Weights of a small transformer language model.
Size: 13 layers, 4 heads of 64, MLP 1024 SwiGLU, vocabulary 32000, 45M parameters.
MLP neurons of a small language model. Each row is named by its layer, matrix (gate and up: input weights) and neuron, and shows model dimensions 80-175. Each number is 200 + 30 x the weight over its row's rms, rounded and kept within 0 to 999. A neuron's up and down rows have the sign that makes its largest values positive.
After each neuron's rows, "fires after" lists the tokens most often just before its 100 highest values on Wikipedia text that the model never trained on.

L3.gate422,196,217,227,184,167,242,267,219,260,238,196,172,240,182,233,223,222,206,208,184,241,246,287,175,190,180,231,241,192,194,175,241,196,134,187,210,190,192,212,232,162,215,208,190,228,159,266,165,243,193,245,129,193,212,223,187,208,204,219,203,202,203,209,207,150,219,173,164,171,200,238,200,236,238,173,211,192,169,200,229,197,169,206,209,221,183,156,215,193,241,213,192,235,224,168,191
L3.up422,181,177,164,193,180,181,193,235,191,203,236,173,179,186,223,212,166,184,184,211,176,210,153,240,183,162,171,224,95,183,201,221,192,223,200,203,190,228,228,177,189,189,195,195,178,211,193,198,182,236,179,208,174,245,200,206,197,172,253,203,175,169,193,178,211,108,209,190,209,187,204,224,138,153,156,198,178,229,171,197,185,135,212,167,187,214,145,226,172,212,177,175,222,209,149,136
fires after: "|", ".", "-", " \"", "\n", "=="

L3.gate973,204,214,138,196,198,207,218,229,230,236,200,166,241,220,265,155,215,198,172,233,174,251,237,244,216,216,182,238,183,221,210,213,186,186,216,239,223,161,213,228,249,234,193,232,252,220,173,234,240,206,183,217,216,178,170,154,250,223,187,164,234,234,256,231,271,225,206,224,221,223,179,169,233,175,194,196,173,173,165,164,166,221,198,205,188,206,220,175,263,198,149,181,202,186,209,160
L3.up973,208,252,133,168,184,180,181,185,229,203,245,190,207,215,234,179,192,194,127,184,168,217,198,183,192,190,172,235,170,173,170,187,216,175,228,203,267,210,189,204,211,242,176,192,243,197,163,221,200,229,188,204,215,217,178,166,228,176,174,214,223,207,230,219,236,196,219,205,230,244,185,215,221,185,216,191,180,197,173,175,197,188,161,180,188,183,216,200,212,206,189,194,245,185,178,190
fires after: " |", ";", " Gold", " was", " ("

L2.gate443,209,175,228,197,220,233,232,171,170,169,202,242,239,252,190,223,208,225,167,200,174,221,190,178,175,207,186,199,235,181,248,218,219,172,156,261,190,215,223,211,218,230,243,221,215,194,222,203,192,240,196,219,167,229,227,207,199,207,167,207,213,227,243,208,175,177,166,158,204,174,219,220,188,204,193,181,172,197,214,151,154,197,212,217,133,206,195,178,168,196,243,208,183,190,171,194
L2.up443,135,180,174,193,192,161,160,190,210,240,170,257,238,213,216,207,190,198,196,241,227,193,175,228,167,216,198,169,202,133,149,195,206,163,190,225,250,172,185,272,231,211,219,245,188,146,177,198,181,210,215,261,241,170,227,191,228,169,226,176,193,171,213,220,180,189,230,235,166,203,181,230,239,181,166,182,183,205,204,196,165,176,210,175,131,233,219,236,163,178,227,235,200,179,179,196
fires after: " a", " the", " an", ","

L4.gate902,195,221,170,207,260,215,245,230,240,197,236,216,195,195,221,159,149,164,160,185,185,164,196,216,188,191,232,194,212,201,211,207,181,222,228,204,194,200,182,161,220,190,186,231,206,237,248,242,257,172,224,123,162,195,173,264,250,184,204,192,178,225,188,195,157,239,165,209,210,194,204,236,237,272,217,194,187,177,202,249,246,188,224,180,198,289,220,260,207,197,147,206,229,218,190,142
L4.up902,200,240,183,232,197,188,217,171,268,187,196,156,238,194,175,177,149,208,196,189,201,253,205,167,200,198,190,208,241,195,204,224,200,232,187,177,206,214,181,176,184,225,151,189,202,179,210,197,262,200,241,217,206,166,229,220,164,156,216,190,223,285,174,207,203,191,248,210,234,208,114,215,211,214,207,236,238,201,171,184,153,239,170,164,209,210,261,210,237,225,184,237,245,191,186,183
fires after: " |", "-", "\n", " in"

L3.gate897,219,178,179,211,183,80,167,193,233,226,234,197,189,209,198,232,187,187,167,232,244,182,186,212,250,232,175,260,215,189,186,156,200,207,207,150,247,179,202,213,208,163,186,196,211,224,184,259,154,193,235,164,158,190,200,176,196,218,226,204,216,220,198,214,163,228,177,172,232,190,259,199,219,223,200,187,179,196,198,175,197,270,213,227,191,168,209,223,172,234,208,146,186,209,193,184
L3.up897,228,178,173,166,211,125,204,226,234,225,214,183,164,254,203,230,178,192,220,190,286,194,209,234,245,231,218,248,205,178,184,241,199,177,194,154,212,190,227,229,198,204,207,173,198,221,187,211,139,214,223,220,222,208,166,196,205,222,207,192,187,214,185,172,143,178,215,198,226,168,261,238,179,149,238,161,241,250,238,191,243,242,134,245,192,110,214,186,174,227,203,180,175,182,202,160
fires after: " (", "\n", "born", "-", "b"

L3.gate987,189,174,186,201,218,206,227,252,191,199,187,199,253,166,211,192,195,207,174,224,206,213,208,204,203,211,173,217,165,213,175,212,160,212,192,227,164,224,134,184,191,225,193,229,221,232,230,190,223,202,173,201,185,214,244,233,183,213,237,184,169,165,204,232,152,219,162,197,157,190,142,179,190,196,205,206,196,214,160,162,194,188,167,235,224,168,153,206,251,227,190,213,226,170,212,226
L3.up987,183,189,189,207,219,194,186,278,205,183,198,260,185,161,199,208,166,190,199,208,168,236,239,196,271,253,203,226,153,232,211,232,210,208,226,247,244,227,202,129,177,231,191,191,183,170,223,190,216,177,171,217,170,205,217,196,226,215,199,189,201,208,201,255,158,208,224,186,209,190,165,156,167,213,211,159,219,188,156,217,180,201,202,203,203,216,186,166,164,217,157,239,273,171,171,185
fires after: " |", ";", " High", " /"

L3.gate554,211,201,236,190,205,199,173,183,191,195,171,207,158,241,216,215,230,204,170,217,162,177,213,182,221,183,223,159,202,210,218,182,214,187,154,209,202,171,139,230,173,203,220,202,213,211,199,229,188,208,223,253,209,259,177,224,208,161,191,210,186,196,210,223,216,236,143,228,200,208,234,230,243,184,208,220,183,226,222,206,213,130,181,250,199,195,217,170,228,190,181,209,200,166,201,253
L3.up554,179,188,211,157,245,217,194,219,201,225,232,201,141,188,206,205,234,173,147,233,132,176,248,204,236,199,213,186,206,274,231,196,238,223,201,226,259,167,212,175,198,195,196,201,233,170,290,214,247,163,233,202,198,291,191,185,260,217,154,241,239,214,201,198,226,254,180,222,233,207,175,232,198,189,211,176,176,220,220,198,221,188,194,279,180,232,202,140,247,215,186,202,193,213,195,203
fires after: " ", "\n", " \"", " ("

L2.gate235,221,201,208,138,247,200,167,210,209,204,190,172,180,187,208,254,230,202,181,226,219,214,234,174,268,228,203,198,151,221,217,229,179,189,193,179,197,244,174,256,213,256,169,202,211,262,171,198,280,191,242,207,209,191,245,208,224,198,167,214,214,166,222,217,176,193,184,184,222,288,252,215,267,250,174,190,194,239,253,138,164,161,205,221,222,242,234,281,180,159,243,225,249,175,153,235
L2.up235,209,194,188,196,196,193,155,270,172,185,161,184,230,258,203,202,200,148,185,187,207,202,188,245,212,182,227,161,203,192,210,214,209,177,184,257,245,182,191,197,214,171,154,242,222,224,212,213,203,138,177,208,223,239,220,169,163,241,212,223,149,229,207,172,179,184,221,201,191,225,215,186,165,208,146,229,156,216,158,175,205,243,163,202,149,237,236,207,210,188,175,181,232,178,204,165
fires after: ".", "\n", " (", " "

L2.gate957,199,223,215,165,138,170,182,177,203,221,210,143,147,174,181,231,188,195,198,182,164,194,219,170,184,198,161,213,241,219,156,198,263,207,166,190,158,242,181,228,213,228,166,213,240,209,220,183,186,196,165,169,190,196,201,201,207,156,186,197,188,210,244,216,186,225,255,206,208,154,237,231,228,200,149,180,192,213,225,189,210,221,197,236,162,176,226,190,188,127,222,163,221,201,131,162
L2.up957,234,252,229,205,226,210,189,146,214,180,196,180,193,260,235,229,213,182,200,250,206,171,189,181,208,170,189,190,163,171,232,210,239,189,192,232,180,177,191,257,209,211,225,260,172,220,154,239,264,180,233,196,201,207,186,213,208,151,189,207,182,254,181,186,230,183,271,251,160,172,227,183,248,209,194,229,193,197,172,209,245,147,206,229,139,209,240,219,167,183,263,238,184,205,156,197
fires after: "s", " the", " his"

L3.gate715,206,215,196,210,192,155,192,216,199,268,205,208,199,203,210,174,179,212,191,217,248,147,209,190,188,235,189,107,155,218,196,196,164,176,182,210,183,201,233,208,237,178,171,165,169,217,218,227,222,166,188,194,216,192,229,215,257,263,243,246,166,201,227,191,187,230,180,178,186,208,179,211,214,235,131,243,226,203,204,150,180,210,178,225,184,257,238,171,185,181,196,184,179,204,157,251
L3.up715,218,206,214,179,192,188,189,204,188,254,162,211,207,179,206,180,197,239,182,213,221,188,202,207,218,227,210,162,178,214,272,196,174,206,183,179,234,180,202,183,263,212,204,166,203,155,206,225,200,154,196,155,220,170,219,175,227,204,209,249,141,226,190,158,204,226,188,191,246,116,180,192,225,182,172,255,206,201,187,202,224,254,198,216,187,170,271,169,166,198,200,226,180,202,136,215
fires after: "\n", "-", " \"", " (", " De"

L10.gate105,248,153,175,194,169,224,201,232,214,167,168,177,239,219,157,207,270,213,222,204,232,174,188,186,192,191,229,192,253,148,242,208,225,213,137,204,219,192,224,169,150,225,206,211,207,164,223,237,210,214,169,229,203,206,177,254,199,187,265,194,205,294,245,236,273,218,164,219,179,190,202,192,182,197,203,221,189,186,228,134,165,229,166,219,236,228,153,186,159,200,257,204,174,198,218,149
L10.up105,189,217,190,222,210,197,182,211,183,215,207,208,180,178,225,240,263,163,224,150,208,180,177,198,186,157,250,169,215,202,280,234,221,174,154,202,195,250,237,154,209,191,204,215,181,176,241,242,196,212,203,219,253,157,224,220,182,164,261,186,201,297,211,227,238,192,169,245,233,203,194,235,146,191,162,228,178,254,181,201,181,197,147,210,203,230,193,262,182,177,184,193,159,196,219,104
fires after: " |", ".", "N"

L4.gate532,232,156,222,174,184,248,156,180,222,250,207,195,222,210,176,219,159,166,242,185,224,181,251,223,205,207,186,232,231,241,167,210,166,185,165,188,213,203,230,234,227,206,160,231,205,173,191,246,229,211,186,184,247,209,194,172,193,141,171,160,158,203,228,193,192,189,192,196,174,211,176,152,216,179,238,184,223,230,189,228,182,184,211,225,216,202,191,193,211,178,181,135,191,212,173,172
L4.up532,225,190,209,196,230,223,189,217,218,192,174,197,193,145,231,215,178,188,175,177,235,136,246,229,195,194,183,258,196,228,194,206,208,234,210,184,243,190,203,204,192,199,188,216,233,190,211,216,249,187,214,148,225,218,164,216,217,192,145,180,174,236,182,250,179,177,162,180,183,203,204,153,167,202,208,252,244,227,169,196,201,221,245,214,200,210,195,224,211,149,214,201,157,190,218,221
fires after: " (", " ", " GO", "Q", ";", "T"

L2.gate258,179,205,158,216,196,178,210,203,212,203,145,196,207,185,229,149,177,206,186,205,202,186,197,166,218,214,241,179,154,222,212,229,160,232,135,192,166,212,154,191,205,236,211,182,273,192,230,202,205,244,274,173,165,190,188,220,216,165,160,202,222,188,176,158,189,149,203,168,179,194,228,205,230,210,199,218,214,224,179,184,168,241,200,185,238,211,242,216,247,204,283,190,194,228,201,181
L2.up258,184,214,202,265,205,198,193,182,181,164,174,193,218,150,218,173,197,226,207,182,159,218,214,176,189,198,230,172,201,208,243,220,168,194,143,186,181,164,135,223,222,168,213,212,200,200,203,191,218,242,257,202,192,218,246,210,195,213,169,224,187,241,150,175,172,186,180,188,220,190,221,249,240,204,181,201,232,201,154,195,197,222,233,214,190,215,251,226,265,210,218,209,203,183,160,176
fires after: "\n", ",", " was"

L3.gate195,201,203,175,206,225,204,185,212,209,232,217,196,127,241,228,236,235,176,227,200,245,176,185,257,237,183,142,184,238,208,179,237,223,146,267,169,179,168,194,161,200,164,200,189,239,264,158,227,179,205,172,202,160,179,206,260,177,181,232,230,209,231,235,243,225,216,221,214,192,177,221,209,240,154,155,180,185,256,203,178,161,232,210,251,224,146,186,148,198,208,226,168,228,246,181,188
L3.up195,166,204,218,233,169,247,207,196,159,213,233,188,171,209,208,189,173,207,202,183,205,161,227,233,209,238,171,214,228,162,173,178,225,185,205,147,218,176,207,203,196,224,222,167,240,253,191,240,215,136,170,199,148,139,197,186,145,184,172,201,209,269,255,198,201,207,272,185,187,176,214,205,165,182,221,152,213,197,178,189,159,171,234,203,244,143,218,176,196,140,236,259,212,202,192,162
fires after: " was", " is", " and", " are", " also", ","

L3.gate341,247,194,214,193,207,249,97,200,171,186,164,167,202,163,235,165,160,228,167,140,191,194,191,195,155,228,154,213,228,180,218,246,209,203,173,182,183,198,183,182,162,238,184,205,220,202,215,176,211,180,231,223,214,187,192,170,204,226,206,213,193,198,222,143,233,169,188,250,212,191,198,256,181,161,189,224,227,177,164,202,206,241,210,158,190,225,213,211,199,220,224,232,210,177,214,215
L3.up341,226,238,176,216,177,245,170,198,210,213,160,160,258,177,226,173,164,183,190,129,240,116,245,218,198,205,159,157,196,157,190,244,146,244,185,211,209,222,177,158,191,222,171,201,205,191,224,207,136,158,174,219,172,176,160,188,187,196,204,223,204,208,170,191,177,204,134,188,116,153,226,177,221,179,221,177,203,187,189,233,185,215,228,192,156,183,237,244,198,207,191,160,180,204,192,213
fires after: "\n", " Gar"

L2.gate11,212,218,202,198,229,139,204,205,211,213,225,164,168,214,193,165,200,181,199,255,188,173,219,187,233,279,135,209,251,213,138,195,149,227,224,206,243,225,229,210,277,186,222,174,213,173,180,201,236,214,212,183,148,176,266,200,193,201,194,252,228,174,197,200,197,253,225,218,160,206,182,182,252,182,198,202,193,201,177,148,147,228,246,241,216,205,221,193,196,216,197,167,198,218,249,171
L2.up11,188,170,144,164,204,211,207,169,188,174,124,203,177,182,195,159,215,225,188,180,181,149,196,233,220,240,188,247,215,236,219,238,148,190,192,210,175,263,178,150,235,270,169,201,209,168,237,216,219,158,202,217,199,198,285,153,295,202,141,193,191,239,208,169,190,218,232,186,177,217,183,188,208,188,210,219,235,197,173,221,214,179,231,203,217,154,237,184,207,188,172,212,193,146,223,167
fires after: " |", "s", ";", ":", " on"

L8.gate1022,240,170,194,208,224,166,183,219,251,219,224,200,199,163,210,243,176,254,208,213,206,140,159,186,228,226,194,215,165,140,242,209,197,247,178,255,179,216,213,164,199,181,151,200,217,213,208,127,239,214,193,184,235,235,199,166,174,180,209,210,230,192,182,230,179,240,252,155,204,194,247,235,166,185,191,180,205,136,163,213,196,187,236,225,242,203,167,214,204,223,155,170,226,255,197,213
L8.up1022,194,255,188,228,209,207,229,205,134,194,245,213,147,149,165,195,170,227,149,186,208,226,205,196,247,219,210,213,243,249,204,180,228,202,162,207,156,176,266,159,224,222,198,191,149,240,192,172,209,182,179,150,210,178,165,176,214,198,228,160,155,216,206,245,185,212,229,218,188,237,202,224,237,204,219,206,226,201,164,185,167,247,160,219,194,220,238,224,189,191,216,259,243,210,164,205
fires after: " /", ":", " |", " ×", " +", " engage"

L8.gate854,214,177,198,222,245,178,279,212,197,200,154,215,181,214,221,143,205,215,213,220,209,187,206,227,177,201,169,175,218,205,246,167,218,205,123,191,209,175,178,205,266,202,252,238,170,246,229,180,228,201,184,176,153,181,228,203,247,191,217,263,193,228,166,206,174,232,195,166,216,201,191,167,181,189,201,215,255,155,179,233,217,233,256,226,187,223,229,194,172,198,195,158,251,203,225,189
L8.up854,225,221,173,174,173,214,234,245,227,198,181,195,220,189,219,223,159,179,220,151,174,170,200,229,183,214,215,201,200,195,215,234,220,219,216,222,247,220,192,229,185,202,268,213,182,216,197,196,181,206,207,183,228,164,175,156,221,243,214,250,189,234,202,242,217,188,195,191,178,186,108,152,167,184,214,209,185,183,129,177,206,241,195,227,206,242,254,181,228,178,197,242,202,195,212,238
fires after: " |", " was", "-", "s", "|"

L4.gate766,181,186,219,209,193,208,176,219,154,233,200,183,205,213,255,166,194,160,193,206,173,193,168,168,206,201,150,195,152,247,172,146,182,152,185,235,196,164,220,211,215,175,135,206,241,163,232,161,230,168,185,218,193,199,218,243,160,233,172,205,196,177,193,197,197,260,189,173,252,173,174,162,222,173,213,201,217,192,151,128,218,180,204,185,208,175,224,156,205,185,159,183,250,194,193,204
L4.up766,203,186,206,206,176,211,204,209,220,177,199,207,217,229,264,182,222,244,141,232,133,160,192,141,209,204,226,254,182,206,153,204,209,211,214,247,156,204,176,178,185,195,182,218,230,200,174,174,274,218,218,161,180,266,294,241,250,206,169,162,229,197,182,190,216,194,165,232,167,248,215,183,200,200,204,236,205,216,183,149,203,231,168,176,156,177,220,177,212,220,203,181,180,158,149,191
fires after: " |", ":", " /", " "

L3.gate871,259,195,237,207,238,222,217,172,203,202,166,193,160,200,187,200,219,196,223,190,175,183,222,204,177,198,211,220,210,194,220,163,206,234,198,158,252,235,145,215,195,158,203,193,148,210,207,209,161,153,171,228,176,214,206,167,217,233,177,157,167,224,160,195,225,178,172,218,131,154,175,200,235,168,207,198,181,150,179,208,208,188,236,213,223,196,234,236,169,220,171,191,224,198,194,203
L3.up871,206,180,220,175,169,224,183,197,271,176,189,167,205,223,204,197,219,197,231,187,229,198,233,183,206,182,178,222,234,200,240,204,210,220,181,175,231,265,159,180,211,181,216,201,172,195,214,197,158,173,179,208,180,236,174,154,217,203,181,157,189,209,167,226,210,201,180,230,119,148,200,187,242,207,173,178,165,185,170,235,213,187,189,220,269,214,196,221,150,208,150,188,202,187,162,247
fires after: " |", " ", " as", "-"

L4.gate43,243,191,229,149,132,242,230,178,209,210,186,177,173,212,218,208,180,222,202,241,202,252,174,193,191,196,254,231,194,203,195,189,226,230,251,228,190,220,225,244,190,217,159,177,164,253,266,180,251,181,210,172,190,270,167,221,183,246,197,156,194,226,206,201,187,177,184,170,184,248,186,182,209,140,176,181,217,211,171,219,263,239,234,188,176,236,182,186,163,219,229,182,189,188,191,177
L4.up43,185,174,215,198,161,217,270,186,235,239,202,213,165,255,166,204,212,251,197,254,231,197,228,243,186,196,233,155,177,189,218,193,172,175,176,235,154,203,236,163,222,246,239,154,149,262,207,184,168,184,205,150,166,224,170,192,196,208,195,211,222,203,232,228,224,162,218,151,212,188,225,198,255,175,215,172,170,173,185,238,166,239,277,228,198,223,207,224,209,180,191,152,129,185,190,167
fires after: " |"

L8.gate87,213,163,221,275,171,163,181,222,216,179,192,219,217,266,228,168,174,229,129,193,241,190,228,206,234,211,214,224,185,233,184,224,198,219,151,199,215,197,224,212,194,232,161,187,163,208,199,186,178,147,182,235,206,200,217,230,151,226,188,184,207,229,182,244,199,196,160,229,212,243,204,179,245,177,157,163,172,215,192,173,206,264,176,182,210,213,198,227,175,181,222,189,164,160,229,216
L8.up87,240,178,223,252,181,146,181,221,251,235,214,194,250,249,225,235,169,246,200,232,239,202,241,212,181,230,132,192,194,202,231,234,192,227,193,227,242,198,189,194,205,237,258,240,176,241,192,244,177,175,205,193,242,201,183,249,207,237,221,171,200,190,186,241,256,183,166,218,211,141,207,217,199,186,183,192,203,220,197,196,209,213,186,233,230,204,166,197,249,217,200,223,243,204,244,183
fires after: "\n", "-", " on", " called"

L4.gate921,212,172,150,175,223,213,187,229,209,165,209,142,175,195,158,225,206,256,181,201,157,228,182,151,235,211,190,237,173,228,201,133,135,168,246,240,210,169,232,217,221,231,202,263,212,214,214,201,172,219,218,207,195,198,279,181,248,188,220,122,236,207,245,158,177,154,170,256,174,197,178,167,212,197,201,216,177,231,199,200,188,190,219,216,188,214,210,179,164,163,200,255,192,192,192,196
L4.up921,150,156,183,184,181,233,204,210,229,191,178,237,196,197,188,222,139,214,216,186,166,244,252,179,223,212,165,212,188,238,158,216,178,228,180,203,213,241,207,185,250,223,250,234,229,223,157,175,218,157,244,241,231,168,186,201,190,199,191,162,210,200,257,201,179,214,172,198,155,182,166,147,203,217,221,219,139,231,221,248,178,221,214,170,205,225,178,198,214,247,214,174,183,226,159,196
fires after: " |", ".", "\n", ";"

L4.gate258,187,162,197,190,170,200,197,215,198,207,200,211,228,176,241,178,187,171,184,211,247,183,200,205,219,164,206,172,190,201,178,150,157,105,210,210,178,219,206,216,190,227,163,201,208,227,191,215,181,191,180,188,183,273,252,193,238,194,206,150,231,236,218,255,233,207,206,172,239,223,179,157,198,190,196,188,222,208,203,211,175,132,218,218,179,253,206,221,183,212,168,169,236,184,233,182
L4.up258,212,189,239,200,195,209,204,218,208,184,185,172,183,199,254,168,225,201,187,198,238,163,239,241,205,194,237,190,174,204,202,151,146,157,271,156,170,248,222,218,173,237,179,170,204,253,208,224,224,204,197,192,220,237,229,172,204,216,186,177,258,245,237,253,221,157,160,194,254,199,187,207,204,227,189,181,195,208,182,145,230,181,213,182,158,217,155,223,162,204,177,201,191,168,200,193
fires after: " |", ";"

L2.gate139,235,240,182,219,193,155,204,244,214,214,220,209,158,204,237,191,253,207,232,235,249,195,209,178,186,159,156,193,208,264,170,209,163,222,249,177,212,184,186,174,214,243,178,225,216,189,190,174,179,204,210,159,185,189,194,204,179,192,237,168,205,236,139,223,170,243,181,200,197,252,222,206,186,144,249,181,231,181,172,209,190,197,268,159,196,231,257,226,196,223,176,239,237,196,204,238
L2.up139,238,215,203,175,203,244,232,200,198,232,226,168,187,245,214,238,239,188,214,159,194,207,198,203,252,213,233,123,203,185,153,209,216,193,237,196,190,210,212,234,229,187,162,200,178,235,182,212,194,173,229,200,138,138,126,165,146,200,184,206,183,202,173,244,175,238,195,155,163,226,197,198,213,222,228,155,149,210,150,246,210,212,240,202,187,222,190,233,154,172,140,252,241,203,208,193
fires after: " |", " (", "|", " -", " \""

L3.gate95,122,202,213,188,184,209,156,209,148,222,238,237,171,207,193,207,206,228,224,179,194,164,222,201,192,173,218,218,204,235,145,249,219,145,191,216,187,218,169,203,214,205,143,188,226,234,160,137,240,188,208,160,207,200,222,236,226,220,218,188,223,130,243,220,226,240,217,152,162,230,274,191,166,200,220,180,239,267,228,188,255,213,195,199,230,189,217,208,185,191,206,185,171,228,222,261
L3.up95,194,179,216,160,207,203,180,179,216,187,183,212,218,257,138,166,193,274,161,213,224,219,173,188,220,200,229,197,197,224,244,231,207,167,251,193,166,196,242,192,188,195,180,188,232,250,166,174,206,200,217,205,185,282,220,192,164,168,229,175,201,207,181,170,195,201,165,201,223,223,172,199,139,221,180,198,196,212,237,155,161,205,171,199,214,196,181,145,259,233,196,183,161,188,156,207
fires after: "\n", "."

L8.gate489,234,228,233,204,248,205,233,176,188,170,219,145,217,235,213,212,162,235,245,209,187,148,197,207,160,217,223,167,189,214,165,181,209,218,196,191,199,169,245,197,191,151,183,179,161,222,167,207,206,199,164,214,192,219,167,193,191,227,165,185,200,263,234,194,153,215,189,192,235,165,122,249,229,193,118,210,185,203,170,229,184,243,213,184,209,198,192,241,145,223,178,211,80,251,215,212
L8.up489,211,220,205,236,257,235,200,184,202,203,207,173,209,218,235,189,232,241,222,204,251,173,214,238,161,228,190,224,185,140,237,227,203,207,137,178,220,164,259,245,159,227,229,196,170,197,196,177,163,203,167,191,178,167,170,193,205,203,197,195,224,222,266,198,222,191,175,187,208,142,203,206,167,208,215,142,196,182,205,174,176,132,267,205,185,226,213,276,200,181,218,199,197,270,184,202
fires after: " |", " c"

L8.gate659,198,236,178,212,192,172,202,208,214,232,249,179,170,224,202,213,151,209,157,222,210,198,177,199,237,200,98,180,159,208,243,197,135,219,205,202,224,153,175,219,174,247,265,172,237,238,214,181,237,177,210,207,224,192,277,206,233,231,170,178,182,203,206,223,215,225,224,217,175,199,182,171,247,218,231,188,226,203,183,200,183,219,198,172,226,214,205,232,221,198,194,174,197,193,202,209
L8.up659,216,190,211,157,168,235,216,207,218,171,190,205,230,216,202,245,178,198,210,203,237,219,204,218,222,219,142,187,145,224,235,172,151,171,204,184,187,151,193,211,190,245,258,206,245,246,197,183,219,170,198,215,203,193,204,176,202,205,198,192,202,204,243,211,260,221,231,262,171,230,200,175,240,176,232,204,266,204,121,242,172,226,166,209,192,217,226,211,194,214,228,228,269,172,245,212
fires after: ";", " |"

L2.gate551,219,168,204,155,211,145,218,201,172,204,204,187,213,210,205,182,178,170,210,183,238,202,158,184,193,178,175,144,184,191,199,187,261,156,239,187,223,199,234,190,226,232,167,160,149,185,199,225,219,266,192,156,218,214,194,244,132,205,89,185,198,207,218,194,189,246,201,194,226,115,201,205,160,236,203,236,190,197,164,175,212,128,269,194,256,194,211,203,161,169,137,253,155,219,189,231
L2.up551,230,208,176,141,183,233,224,201,195,265,201,161,271,199,198,205,203,145,249,206,211,180,236,224,185,217,177,235,158,215,191,107,205,179,198,192,185,149,210,188,271,222,230,224,180,246,237,223,173,265,142,206,214,220,149,203,167,266,130,214,197,231,219,179,215,226,219,204,251,182,145,233,182,215,183,200,200,225,177,191,197,170,241,210,154,168,251,193,213,164,172,210,234,175,197,285
fires after: " |", ",", " on", " of", " the", "-"

L3.gate664,168,243,185,213,193,188,207,176,187,207,188,225,235,188,245,193,194,197,221,204,227,213,182,195,254,237,241,150,180,175,199,165,179,250,192,221,269,240,203,202,194,192,228,204,162,161,224,209,262,178,200,233,200,187,188,247,174,208,169,189,192,232,219,174,230,273,154,193,163,215,255,135,186,154,222,212,216,190,272,169,198,177,143,204,217,213,158,180,207,226,191,237,238,232,207,207
L3.up664,176,227,186,176,190,222,181,228,174,153,200,201,219,199,209,171,175,181,248,193,208,229,168,189,214,191,184,204,146,225,227,204,232,211,222,232,187,199,222,228,211,186,191,214,209,196,264,194,267,159,240,221,200,155,239,186,224,167,222,203,159,197,173,201,212,214,163,170,187,218,222,149,188,273,219,178,203,209,211,198,142,204,243,193,216,168,163,142,205,201,149,244,226,223,162,200
fires after: " |", " World", "-", ";", "|", ":"

L3.gate22,201,198,194,207,196,207,221,201,146,186,214,216,181,174,204,205,225,212,193,199,163,172,201,191,207,207,214,226,218,165,233,263,192,192,199,207,172,193,221,174,157,255,174,283,220,208,205,183,199,216,221,177,203,187,233,216,214,180,181,217,203,258,149,161,210,193,148,156,217,200,218,198,248,165,191,244,154,226,236,181,227,149,214,160,215,175,186,117,230,191,224,198,219,200,211,173
L3.up22,217,210,219,223,209,184,186,214,219,190,203,171,232,169,226,248,197,155,191,165,175,178,197,208,128,210,171,203,215,169,215,166,145,163,179,230,154,163,201,218,167,192,190,219,246,152,204,179,177,193,189,183,179,165,192,194,222,214,205,198,214,236,217,153,207,200,195,145,172,200,265,191,281,211,160,184,210,216,199,131,236,198,208,152,196,185,235,183,229,226,185,177,210,160,222,184
fires after: "\n", " "

L3.gate853,176,235,189,250,222,207,200,222,244,217,213,198,202,206,189,194,197,226,153,154,249,154,153,149,169,194,169,205,185,210,209,219,223,148,212,145,192,163,225,159,137,195,203,179,202,236,220,189,185,173,157,207,174,212,210,209,130,237,301,268,134,199,195,226,144,273,183,244,241,199,226,202,182,171,180,222,224,206,199,183,235,218,129,224,220,180,207,193,216,179,190,222,204,236,207,191
L3.up853,237,183,205,207,217,197,207,196,225,174,224,162,195,206,154,147,180,250,233,170,236,192,215,173,193,232,120,236,178,148,206,283,170,173,216,164,214,196,245,194,196,193,231,155,213,247,179,189,215,226,193,248,224,253,203,175,180,219,254,210,193,201,194,200,161,172,242,165,253,211,273,204,161,192,163,205,224,223,230,184,211,234,183,222,200,154,233,164,220,128,213,210,156,212,192,192
fires after: " of", " the", " to", " and", " |", ","